Weights of a small transformer language model.
Architecture: RMSNorm before each block, rotary positions, no biases in attention or MLP, capped logits.
MLP neurons of a small language model. Each row is named by its layer, matrix (gate and up: input weights) and neuron, and shows model dimensions 128-255. Each number is 128 + 24 x the weight over its row's rms, rounded and kept within 0 to 255. Numbers have three digits each. A neuron's up and down rows have the sign that makes its largest values positive.
A block is one neuron, or neurons of one layer that tend to fire together. Before each block is what it responds to, as a language model described it from the Wikipedia text at the highest values.

Apostrophes, hyphens and dashes that join parts of a proper name or compound, as in O'Connor, d'Orsay, Al-Raed, and oxidation–reduction.
L5.gate221:110062155144133141140149139127116103106090131150085113108155142149125111137122093117124162079116144120143108148086139124135141130100131159094118110135137105149083149136151109123120137135111097148149115163143137146085181131119130117120135135139099116136117122105144142154116122138139164144084134140162103119117117099150159134108112137139123103113174121159161148152120188129120113147023
L5.up221:152136157110098157143104127122118148170101088115115121109150191141126134154132158145115132103097087140151137124107146142109063125144100132151118088084118142133089077124147151129130127155102151094132095145149117139116114136157081132154123181122106159131136141163143143161122129144156125127144085145115130141082159128111158133118082115161122098123147113126155161135092168080125126168114

Determiners, conjunctions and word-final suffixes that finish a modifier just before the noun it modifies, e.g. this show, dark-est memories, elder brother.
L5.gate167:138167169143104083130141084107120110124131104125132104156134144124177142112113128080125087135166154174156110124116130110135077112081126139162123130123112136126148122121153116151143118115103119156120107141155112136130128142116143108097155115088142157148130140111129097107109193138149077134116119162136117149128148115180131119134121159142165111154153147158142133120123144114125132105149
L5.up167:094101151141161134115138134104163158121103120156147113112128130174131144128135150055148152128120157125173142117122090100134153131129125108116128164148146142105134155172132165134130174099172155150149133133137116162125141125100131092128089108109150130125102112114080146102158151144091114157129135130107104128111108164111135106149090122122085136139118151119072111159133131095118135129160

Hyphen following a number or quantity word inside compound modifiers, such as two-year, six-game, 6-hectare, also All-Star; weakly, stray mid-word pieces.
L4.gate17:132116174131120168129111105141134102150142129124112125159155127118156152156112110136140141067136129168191119100076114158126137092129106165110138135113141110127101131138089140149128128151148141114116141125136171146144176097131108146099135111132140090118123134130102093073113111154137130132130146102152155088152093133092152140090147137135122083137109102104115146096121101154134110093142
L4.up17:128140110118108124148140115096143169162132083143173108115145126126184121134132149134130178136127115135127132098115150127089153124087168169069141115123151123109152153144125091127166138127096146154126132118149159144144116137106155115143139134121094137158164131127134116119075131092072107093071123113103142098095134099132150109127129126120128101151121137125141108156167125125137111125106
L4.gate65:095107108124148109148128140150115130124132147112135100136151166099133094103114111155118150123150133128127141134107040095119129132131116085127131110126105144120125141178095126112149067127084147117144085129145073109148118113134155137108140143142106143160098114106095145087122182147117172160149102139121144075142171121161119116134112122103121105114137119114132143157094127167139123103121
L4.up65:122150132137085097134117143139110159137083107136149111094137105145118110100136141088131141143109148099121116103107173123130087095077104144101150159132114156149131102112128140137123102136105116116146113167174112111108125126167112153118152074092100085103135133139102121157150113104108150140130158149096103111134092123117103146147153130082117161160086104112188149169146139124122121118122
L4.gate580:130144100113100158098110106118127075108117146115100121114150135138117134156129137128135129136128152098155092148132109148113131127081129132084116152156125163110114147140123158137087064145114201128151136118152113106155147115136194159138151107103106140118096138103150108104148177147160172120113103128122124145116147123148149127140151118109150157145130119138136129110117108110121161123157
L4.up580:107160110148124093115119155151155097109133185121104135121138087097138128150118149093154136110130118112121148109134110114142096111101129103128152124102164130115096132134161120135131132106112143120159155124090135093179118136133125149133090103146115152098102098114137162143135156158095144128130087158082142107125113131072107110157122086133141117150149099158086130115140091088164161148109
L4.gate680:119100135168140116111125116131153133126136125159101114155127150088125127129157095113091130118104145153155095085108126150123101111137118157119152087117153126137157118154107130149090107148113118076131188150151110148134091145096153147113106153094147146115080175098088127108115111104172149112127126111154169109143123087124137158089134140114149119113142170133101152102172121143150177115132
L4.up680:101187125142100142142121130096173132102128132072143129170070175097131136134130143162114142081157129101121133108099121112112143166130131144127125181115130125128115126146160129130086135070142151106145117170138158115119161133152126145113111116156093123107174106110135115141148146096100111109135130118085105123122108110181109102101127137097122129122126149136143144076158193109169090135132

Final word pieces that complete an adjective or participle modifying a following noun, such as acid-ic, styl-ish, understate-d, enorm-ous.
L4.gate347:137090147183124107122170110143123089148057150159188116149125105100169095163125109157136119105129128133132085128156089142089124082111130140123102101120102106115126112177091144130104147079097114155113153112145135139115104154093184106127136135146123128094111137166108155122124127117147110117161125119120137103101108103156134193145105166095116123107157137154126132091125167149162133097095
L4.up347:135133154141107111121149125140114109151117117149146100095145149155119137138156178123111109170120129104129129090101085126141101099122078113124139140128153097156141118118129142153121152148124163130091154144161114162088131156089144095112117168093093130124129131148099117118125164068107110122111141133112121094111090135120124133138093102105093126084172158151085095123094114144105136127140
L4.gate370:100143105103145100132155085125126140122114133091126138139137126119124112129132118144141144126103143149121079108159077120179158103152085178108092168129101140155158104124122156128105108100145141096101123142142167088105108164103124156135141112088085124174115145146134109136164120120157138147081077139104127087117065145132101154121115140093114132085164161127064105135115086142102146114154
L4.up370:118132140175134094123152121089173109172098123160115165092113155150113126130120142148142083177143113105107096106118078138171130146108084124129107137145102152146127120153149107155104096126112115150118103135134144111126129122118156057160089159143118118146093170145134148149151144116149143143158180121107121099147099124143111110166129150115125121108120121115143141112090157113154105125100
L4.gate426:114152157124090127124144126152148168118117089117142115172129156132174116175146186124132132163115137114089078126111090117106152118134131136120115112132110109117122102132140130141099116101096114113116106110149141139115108135106130093167134163073129115126130121134135152155145149138141132124168115114149124168121130102130117158038130185157152138101113146106156149093085139113164121131079
L4.up426:171137122108163167149139139099145169111116081115119146113109117109145122137157097151098138165110192131103149114099122112127124141086145126039143135111115154173141122146090141107097136134107111119099150150139104157182123128140155101074153136115131110125129124101103156117155134112142116112156135119105148127140118092153135142117165157104114139157180107134140166114122166143101160151127
L4.gate642:145129135136139124151170149160114140113117100134116134086140125140152132150097152131123139124107139149121101069106128152128157106099143125142113174154130111150115143128093140100078113096128128133086080146111107144114119120076144086156141158097124127154156141113131162116163145144139123175134129130112110135142089138158161156140112134124123100132168093097101131117118139152107121163139
L4.up642:170158196093158121105107132176129155139130131132113119097127153143088101138170192139141114129139123190165159104125140120139135107114107148156161137199158128104152120134113153080126112109124111177084154097150101126078133106100145103120155103139156119128114141073124106111119181136150170133119120190111129147130118119142111123132152145148113103146153102132136131170134121115116123147151

Hyphens joining the first part of a compound or name, strongest in Arabic al-/Al- names (Al-Hilal, al-Qasri), also off-duty, re-election, hip-hop.
L2.gate84:151155122135111101110143132122111099152127120162069117104105189142113112158140146136119120138105144144129071123174088138143150127144193126122092136120130132104115093144088105122119123115089096106098107126121143106130106125086140158130127143128123143077149098133100126135136078145128154134128123092134099101183132125138147122121082161066141138146142106123072126172156156133131138138108
L2.up84:090113114107129107156096129140134116056167129137143094094127086140129121132101155136103089125123121186141168141109135182109105137135131087138157128138166167124185139107065128143128202111141110129157134121144130108165132167120104110109086117124103175116118135094103112116123121123085097084121122086120132066147134088148121156097125091099121133148106144134134166141146136144149127140131
L2.gate105:131147165185139115124087107157127160178114167115118143111122164133115141140095149141062103131116124151131083098081156164155126115144107126079072132148148159167156160127109105120118123134157140092170096093102134095117139135125113094133113135092110118144103124107120134158123092132125105123128120123138190128125119121128122100096117134128146109128130114156126146141146096092173137118126
L2.up105:130163144150169129156096129138179098170136124136122149104097110086124160122132148149125097163130153156124111077140143111118113127123140101111127149124154143150157167130091154130103129115104151104140130079097106100119140129157074174133137109112099095119112096117147115155147112142150109123148086130181172132123116166155141100097096132108125139140149134107124143064110091108135143150154
L2.gate180:134097117127128114072138144056130104153110115175152096150100153141166174120136121109116163083158116122178116126120116143110150097109143163110104129137141101166130145116105138156150113140099162067148163101131115131168132128121077181127142154137131137159110171129131170107143062170144188136154072119095140119154113121138100130136160130113143151134133125121135129186120155148130103113130
L2.up180:162121114138106130112142120101117139092143076149113129128108121147153149118112136142118120151108136149132109108160164127164162100130143163093090144131131140131083191142156095088170182131112125105127136131132127112154138076142148135120141073148135127125125091100106131077109069135115127137141114134118143103101148156153167133102146120114114133154169142146112075160154171097096134108075
L2.gate191:102123154163104119145103109143121134134138087116139117107125129117142112126140181118136130153187119086180139123139134127095097176099106121096148148121132129101173133104090113138089122123118125132151150146137158125128128085150086120101132130154154125129139185154136108121149117078172117165141163106092090126095117063130151141097145090167139153141166145134159175149106140120116094153163
L2.up191:116126109136160130108132109138134132150071078137150144104091155122126122128165136136126143089122112105178114116142154124140136140148108146110108103137154097159100085135137072091079149132147132127100122085130135090123130118151166162113119125105118150092104117130127139126090179112100132166129129147145137127113105082116132145158102105128116144129126107113108144161145103141112104120146
L2.gate200:105118162108161128106131125147092143153108112128135145116138125114153139160113128128099140123134153135109159111135080121127148128142137131100118124164119146085125119136156157106156110157106170098104104173148138121169141126118132100117147125114112118181143194103137088091158127133111155101154122113162115107196086153140113157158131098105119122109156141123134094098146116092118135071116
L2.up200:115144168124101128089169121130134163115141151102168110148145157142133119139124119096129144109166123183133155093120103138118152140121129123094121121185106156136170131130144201108146098152079083137147134134098132148091121124142139093087108142125094109143130168133144148065120146115127124077150140150105180112148135111136117148147074135146083108174149113107115127081129126125114105073081
L2.gate206:124152130118145128132122075101078153111143087132109120137135131129131124144080141187142122111141112115116199127119128177091111150102131133148108150152126161138118107097103120147095119116092132108115120094148138135135136122132074107202088144149140149145152101132142112133165099143106107131084111118158121119100131146167087100126137110142097135121199168121127130115156144101126137160105
L2.up206:124098136109098099160102135139093146124124142126148100151114130101133157113119095098124130140135105131149143124094122126144145113123123182108111135113144134124185145129137155157107155151105126126093180104131140147135156151135098133108087104099145074121108126092142161104107128122110124159118112114149082108169127097137191063097157096129083124126095137116089144161095117104125115139137
L2.gate221:116147122172130097123127100148159146113129148153103105120086129110132134126147120142087116132127111150144138149132135118111167123164132118113115098123123107135162124083119107139116162161134153105137153084165138116143091094148110147143154116149131107123180121113081126106121092130131113087141116088145127120142128095117154151121154147118067123108131171150118148102132124119181122104141
L2.up221:129150149148147130140130110115083114101121158145119148148140093118099109117127157155139125111120184146147151115091170118121101156143144108155105154141079142181086129128138139124131139139108164111108121102131132098118116089126128109112147069139155107126130129177116142131128129150143128153166091074111125145185108120101065125139138095145132092111176141133131169083139116117128141147067
L2.gate289:159100121125170105145133110141116111083136122147160146179151116114117119083094157144107108097136138100155158092148167178134129106131198115145101111131146082132137109120111080140148166137097136138159140096184078138118145151171108130129136133163089130115148133102140134107134103154109136154108121142165148110106111091105148135128107128116139127102154146140136143131137146116155098140064
L2.up289:119132134127132133076161127101141108128110179109098126135080133133132111138096141100192155141150103154140158128115123144130142094107123154131109169159102096123110123165139104123106119123158157090131149130132145109132080160165145131137161132160135106102137115192119107091100137136126116146135093085114098177113131165123141149112118149081118064109130146151120103095097114122114090112100
L2.gate357:109162131141165124107108141169123138072134137113099109127141133128095111120126091108121096079144088124117113114111155155159098074137138181141065152149104103108116127073123117096104098181133174070114088122164123080100118116157150142109141168100123095158109103125148113118154114147091114134149147147135112141150153144146122092124105136133125107097144128180102143114157158154137145135121
L2.up357:167200140124145138175125074106147113071133119157112159103125126129143165103124158119148107140128105113111148089170135156147122155131122120121126121130143156142111151093101150160146112140137120103114090111131133105118144112128137106123105143116064122147120080133103147134146088135137133135160123158116098134130186109130143109108161121146155149103145122117162134109127136097161093112125
L2.gate369:121108078122136144165136116107141140091153148109121107118096143151174149158148097152095157145103165107107130146094144136130108186114151097147143117128135153109105170160096097160117142129196083126118106119124144126151142118133076124145123150173156125107104140106120102141153157117115162146145124090144133108132103172131083160097110130132115084165113106128093165117128123146147146132124
L2.up369:136154122107175200141132110112095122117151153139118115171121144130147110078129138125142161130134105123128097145126114132139133096114101144101106122116181144113169125115130139121143092139132158147094170120158117142096102116072147132124054148091120138115146179134180116060131129126136144136089107141139136132135128149100096120110146144159167110118096136123138119127121143118133140147113
L2.gate395:126120114111132144129149073139118137133088136146095114126070156129122172147109160059129140141095117149135104124135123122115074093097170141135129096128097140131146161156103132146120168124114159151136042100164088136143133121107177158098109088131123128164076127165109162085143127101173100138080107099133132150136136107153089119110091123104141101111148136114133086128086126132126138114090
L2.up395:137178090141093109128122128136121146129110145169104104128138099133146169145122103112116081154078161178121160118095124115111143079136194137142133136125123140153117105166152144142158162101136100146110076102189152165081147128156096151130101123118114172130109081145141148122151150144170140097148156126168158123151129122139137125097102117162146140124100121116109083154117144073080096125116
L2.gate443:134138162185089169130088170121085104090113147127117081148148125124112085138128115107129138112165107142166092062093097157145133129111116114176129128126080151122112157133179125120152148159109118130110126108124123150129072124136089151135112140143183083126162138138163128107124138111093149123147138164128107130135141111177147129141120093099164106117104101083139115122131128123140114119115
L2.up443:148109167110121134109131116132133120130144074161114122098067159104133112163140098091147146094089088098141115129113148134098177103139116111130131148109100134138097138121148074144123150113167084065139115105148209130110136101139107086102147116119156174149148143143111112114141115102177122173143149150148119096127119124105133153053118132095112113107149126148130082141101121159136134109132
L2.gate447:154112157097118153084098102134113117113141135149114115172127130140083080148137125165123128138143131133105143113099096147112116083118137100147121115100103140154105125192115089117131157135103135143139124102117164124096126131113097169137103160141086167112129126132099101077121127132110118093169100082155102099098149109090113178104133097116141106160132124104136101079119101190142120117096
L2.up447:139119093156097112148148091090131125088118136123123114111134096142102148130129130138151129127146065120105110117149153149158119132146118105079127110120136156116113165118121132132112118124127216077126125070122137111184120145126148101144126101134116148143133125128128093096131076150161104140155119138109106147149108134111145135151132131150158143112161125140112144164126158115124135097151
L2.gate452:135115127146139183150145152130084107111147153152102155141099113135116121106140089192129119100170131097150128147121082118149118110136117099162150112113127128104117122129152110119120132124125179133131137153153135104157139177131107152191113127133133116185088189121130132127149127108161148108112110102138160111088122163120154124111104102111151119130126120149109144081130112091100130132161
L2.up452:134128125158147162119149167131121126101191152121077137149159107143089151102149099187142126129164157141108150145114106110107157083130163113103136171110141099106118175132150137129126115095174153172147149106111132120109134143158130109141155184131105138154122166080144147120141096135117172148118172125119122130128157103130085102145140105136159160110154143108090134133110125124090130144150
L2.gate480:175148138119138116125135110137143112141145146127131116095161144133116144161124156122130080112104138101142162139111100138137118115077158126133140133160143116182090144120128154125143145100086138125096105117100133136094153150105073106088104133123149127107092167131136163113156115102096118159093103101151077102103131141125134159095122119108147123157147140163122086107131103102116084132163
L2.up480:135114145092161115130108162104114078148137168135114111131073134139109103097147112128155109107068117153098197133142138151095153160127116112111153157126112101138117095171146080099118147102120122151160088156184090157141114108149123115165134114130158106175130161176114152120139149139127117140120132148137106101115133116117133102158122116153105103118150119152133105126155100114112079130153
L2.gate666:132095105153116106130132138100144132159135161160107113115158113176109095116142100135115097136141109160114094123126113128103150155155126136178141186098132123154112152124133123140110129125148118154128102098081108119149148072110099118143108123085120116125102111173105140141114130110094102178099130097105113093135098091115137149166113138093127097107132108104140130114144135174131117130163
L2.up666:158122128149089124118106151130140109157142133159109133093164100103091136105157114158092114062128106143153102109137168120087135117108127146119123038112122107089127129129109127111117125115128107148158125115099131091093147133156125148120148127122094099108166148150152167105161097137168140144151155134152121137095109121122106133111147101120151151166104138167082125138102103192142155134118

Fires at the end of an adjective (suffixes -er, -est, -ly, -able, or the adjective's last piece) or the comma/and after it, where another modifier or noun is due, e.g. "a wide,", "strongest", "simpler".
L2.gate40:091078096155079114139135159079134103123090167117151143083119098137101076147161117134087141087125136156147108134133127129134127118139142132123067103135191091130106163148128131145103140140108132052141094097159092142158139145084146131139184131164152145113117169114137073162160113140139121172173125096143125094111090143129153095136101119138141114119058109116134127137162099130147128112126
L2.up40:131118080130153088141095144152134104154119170130110141127107152132094121134116137137144127115134087113104098104113112180165137110146122129129144132162172104165057127195136130085061110089145119116159115141053155130145125137129090090114124120134098142102128166145187114160125140115088117085108106136111111136103112160114127115098139163165096161129114131125127162129114124106157105141154
L2.gate112:138119152084157122174091161138140099133109100151130146116121100137108110111131116154158114146136136150148085103107092144132115116093079131089112118135111141107072118131129118117101100085128131120138091137136106096121154141126121147134144121129113082146066107114140146109157138115121144171161117108128133130125089130133161098078156161131121142127142145088133151134133177116123135088132
L2.up112:092155101107159149184126140137141092103109129102167131146178139103139120123113139138129100129097177129121106162139156127092114129096148104140114113124143140142098129111146124133131091130087144123131119113170134107172161139120162109159134123114124150142136157145114148110159102103120094125135151136112116156139135122115124153105149160099146140069124118110127131114150145090127120130160
L2.gate118:125126150102130116167162087097175135088129104104126091112145181146142124141138136157131129134129125113144121110087099114131142103118134123102153161126146134142075104192121144169074116077096124148082103121152138111119119190058130096101171113158112113148137151146128131107126128134125136144162100156166133154148101143121153173091102135116117124137170142110107069107119136192158126121121
L2.up118:136121154142144118175166119112154132110096126147138129139089102174074119162145109102085156186114106128144132105158111096164133084147113159081151137150112116134147172168118168139132143134112139117097150113130121161140136098105130102088136133128093133108159130134148099162155137132112159126177100099171167115138132127168164113102087163119062108098138154106132134135090143128146136114111
L2.gate128:082138131167160117103115091141112112154155172097097148136130132150124092116146106085148161129152104130146120146179153129083120105122161145148123137093100158176072137117094142116116153099170101130127120117146147143097181128137113081136110139138159086135162125146157092119120114133108130105107137155135121154171131156122141122134133101117141097182156136109142146146119144126128135124132
L2.up128:101131147133094115135153130150120133121086141151134109140145153126121107176146111125165134104131147153110147145104105115107129115133154143097126120107109128123132099137180121121110111118133131187163091113122128100160143138161134162120147137112100136119168123142173112144119109129114127130098167091107118159103127135150133064124104118143111101101101109138151138129120153129099147109154
L2.gate182:115161130154106064102165191096124114135137123116144123103117150114112153118159101148120136149108117143115101137126146096137093125085109127133114146116117151080147138140160085095135124079129076162112135132106110086065148134102126113151114144157158089129116116129107121201080132124130132154139147186129120105141162134078094115130124107128126123123083147140157121163182134097131107108118
L2.up182:174136095109087114132174155127157138146136134135140181116163136126127131098150089140130097140116134093095117096153174116130112157123130152123112151158120114070089100106177163145091138111100098154109102123131128158082131113075132113180138132130138119114120109112121059142151129110133137155106141209120177137123149120148133154145160095142137161132131137158140142132097112131138138115091
L2.gate214:105112173125114100142130146113144111105140107120174094086153177119176085153157145144118138138111178142143090127135106124153144135129116141169127136108137079122123126178142165147143124112098134130076113133131144131146122120124120145128120102161111068160105175136128122118126139155146139124116120149131117168133126117150183128122118156127121132164153119133102112135108128135142123130062
L2.up214:107128131124121150122107138124150123147130101158106164138116136118128139151114124101140139142099139141176120140110127085169136135139161135097112128094089115161103150144145104133127104108102149126112110129143119111169090107121116103120086118136135124111153143161078128138080131122129143087101093127113072134157087148162151132103111130103125117174138132117141128111135132104137190143137
L2.gate234:147153108140107129082131148076107156164175089100137116113127132131121119105183150183172124110124139127129135132153106127172162137095155122136143126092111132127120109129123158108100138077175100112092154113125145136090144093106162110141115135142144139144133175138143122124121122100180136148147142128149100135085155147171107131156146100132122121152130149126184103120141159143114114116084
L2.up234:108159157115117114140132152145151093152142147111126096115127089133135145141174123127169135128067159149076109141167130123135124149123100184148172122130068114144144168123115128161128098150131124132114190121120144103099127112113130132136071134096115135167116133118156158164162144095176139134088107118154144112117160150104165132134127097125120072123184130111189140134114112134117129114113
L2.gate295:153118116173122129107086136110167153140126071120084134153136108143140134156189133162127108101119102120144095134139085184158147094114094081103162112117111124068109102151126118152143131150177120122146109099183145151094111127123133113082129139147174111143132172165139142139112109132148120150105134091113129134137108102119136118121139146130114144139117161113123076132150147095154072136112
L2.up295:095136109153117146114100127141121117125155157145094145141086148150142127122162134129097086112156182117156123102143170111107156133178125110137091158133105129112105161133171130133117123132144131129107091110072115112132092139179143142120152125078180123160131125143154137200086158149115151096132141095121090116136082079108128150132105149136143126120151125137151140125093114083119132116123
L2.gate346:126153128142093120151107096112129148124118135126146180108161123115077102158113123133118136114145074134123062135149120134159112128117125126111085087104115145097143158130102143122139140126178144101154153167151137147144108139123079136145107118129139147087106115089142106106147136136116122108104111167081149110082129143125149160122095097143151105129134136136113132118122142144151157071095
L2.up346:164135131152099124122132135160125083147162143146135116125149140160079151155099109133125149125162154124145139102112172159128137103118135093145124124078158133102118149135125140182139077109122156165130172079089133128138137112176112141126152125115158084100139126127134106136139154149120162140155151128116130145118121107108119195133168104141139133124092132139169160150146090088120129138131
L2.gate376:126127114125149098162141134158103131124131085122111139117146119141159127129127063132130112179130173097145137133118098075161102124158106143062134099157105158162147149132104123131112107120127168144135131127110138133152143152117150111084113126150134099076112121150113080150131089126122150124149100137125087162156123117125158129082073141164115089121137113105128145087129134128168095112139
L2.up376:086146135092109160163124162110140183152107057153129131128121140163193110155149093114158174125095138144125142128147118094156176164108119111097127160119142147138105153162148127113115093097148105120129143115116144106147139128097158148139141130103128109124157141082116129110084141085129149142137094136103099181096142162138158122116157123128134113153156070102157162071101127139140076135143
L2.gate533:113127128147121120158146168110124133137106102134131191134148170133147115093152110131118144190133160126186116138175090122139144130158081105120137124108130124088110117133112135154078127069149106183104109136126133120158132119138137107166137139172102133119124109166154101106100114098132126103128148152134154206115098114137162101135140149130131155119124103094109148121120139123115145085116
L2.up533:171105068090126138161149158206172133151138115140136134133103156135126146134165182147147113137153184120179117126079088136147113096142113111162128141108150084139100122171130102120125133086123127139121130156123109181171186149152128138160149128132131110101126123120136125125125114160100144101112089118166138143121099131160155121129100160131102124074144131089105109107160143145122114079159
L2.gate546:157078142102106121104175117125134130117075130138148165095118164106099134151140090136138074167129109148156099135129119131109112077110130123151126122153087065146142146124140112142167097105143098117121152103149148139141156137135113123145129108148107118154085137128132112123179124137141139164120124126115139101116091118121083140099150145104155131154114119100137125137157166111140098106121
L2.up546:140121114096078114094129137107166113143131133130134102104145117122123083124130084174118140140116127104161123106126117152126123156105119140094129136119147122115120119125143148152120141106097077151132147116142115133119124156123114132101046101144144165146075111168105139148131106112115109156139079156170137140127138136116122077152136183144144152148146135148094128137093148140141125132173
L2.gate565:135152175142140116133106104135126120144147123126112101116150100122119095149140164092096087109126132174173064138110093115090142135083125124115146111118176126093146127134106181118139115138163115160099154125102126138131126162136149130107116121124133109128122132102162103134073120063133114157147117156178111153142157148120139114159087127130129128103161134151137140110095157128097083103122
L2.up565:149127138125114139121104133119164159129127121166130078162130120120133145168163119150100117195145171113172124088132149133086124110115137107123137130139145109098140119139122097137096130151159124157140093115106146130096148176151147109123131110118113148112169130133140118126112186120126096084110104121143136147096205163121149097136125187140158074157113133075103129114134106166113160102089
L2.gate614:127097154174177160106089181097159153115097099137145127160121111099147111107146102110110096125113134126120133107111106178096120127106166114080126106143114127147122129184108117159140156139092114068126138127159142141126123120115110120140176085121102092144085138148106154116099128128157140171129148135122125134144115140148079147097125136114150119136117152130130134113122093096157151099096
L2.up614:073110114147128152105128136124147133119111115088116105144069163151141112147138105119102114145120169124131168163127123147160128107116134123066136131121078134143114107147070159140118151136169094097152114130141148096121154131083100087080136141149108086157085147143107074114142131105078139149140117129147139144182114153126089109094128111097137129152146123092114143123084129143134128126139
L2.gate646:097129122135115099135144147133125145146119114121144143099142098153128139166112130125073154108132080139134128153091094166169120117127142155131097098077115124162083135132159103096168141112176125144162130155151119105132109140127136092168146089138134094135137126192135122163110114153102123159113146147120157149113130138097104144109138131117116094133098122101182112157145155081166129106115
L2.up646:127112089116157121145099119156144107102108114174114156128117118113127131130141155153140132114139130135122069136118125125148188130097100123131151167099145104118164122154141106177118146166138122093163144163113151102109179087175153147105166118120143172137124120137104135117132154137095125132200098157155142119120116124132114157085113118138142143127099165158151158138137126123146126093132
L2.gate659:133114137121176110156115086104177098185146092127150109118152123063124133116128115163118129121116171099149112088116098104131154105117128124089110107087128106080134135125136106148113135118144127125094109089164066132112154125114130120148124083115141081089115159122156116143107134152140206159112132112101141135119153082150128184108118153121131128123128123159151167125121137178093130103102
L2.up659:142154111129158113091096134100137124161163117131166136138120116142108123144190110118115144125147083141120147141125129119145149118129156213128124120145106163081158136139075150160135144156088107146157081158130122146091156120138157166133183106139133116131107142105137107148118150120133107114112123132093138115097160142190112132126092131158111100170092137146148121160116115104127117101129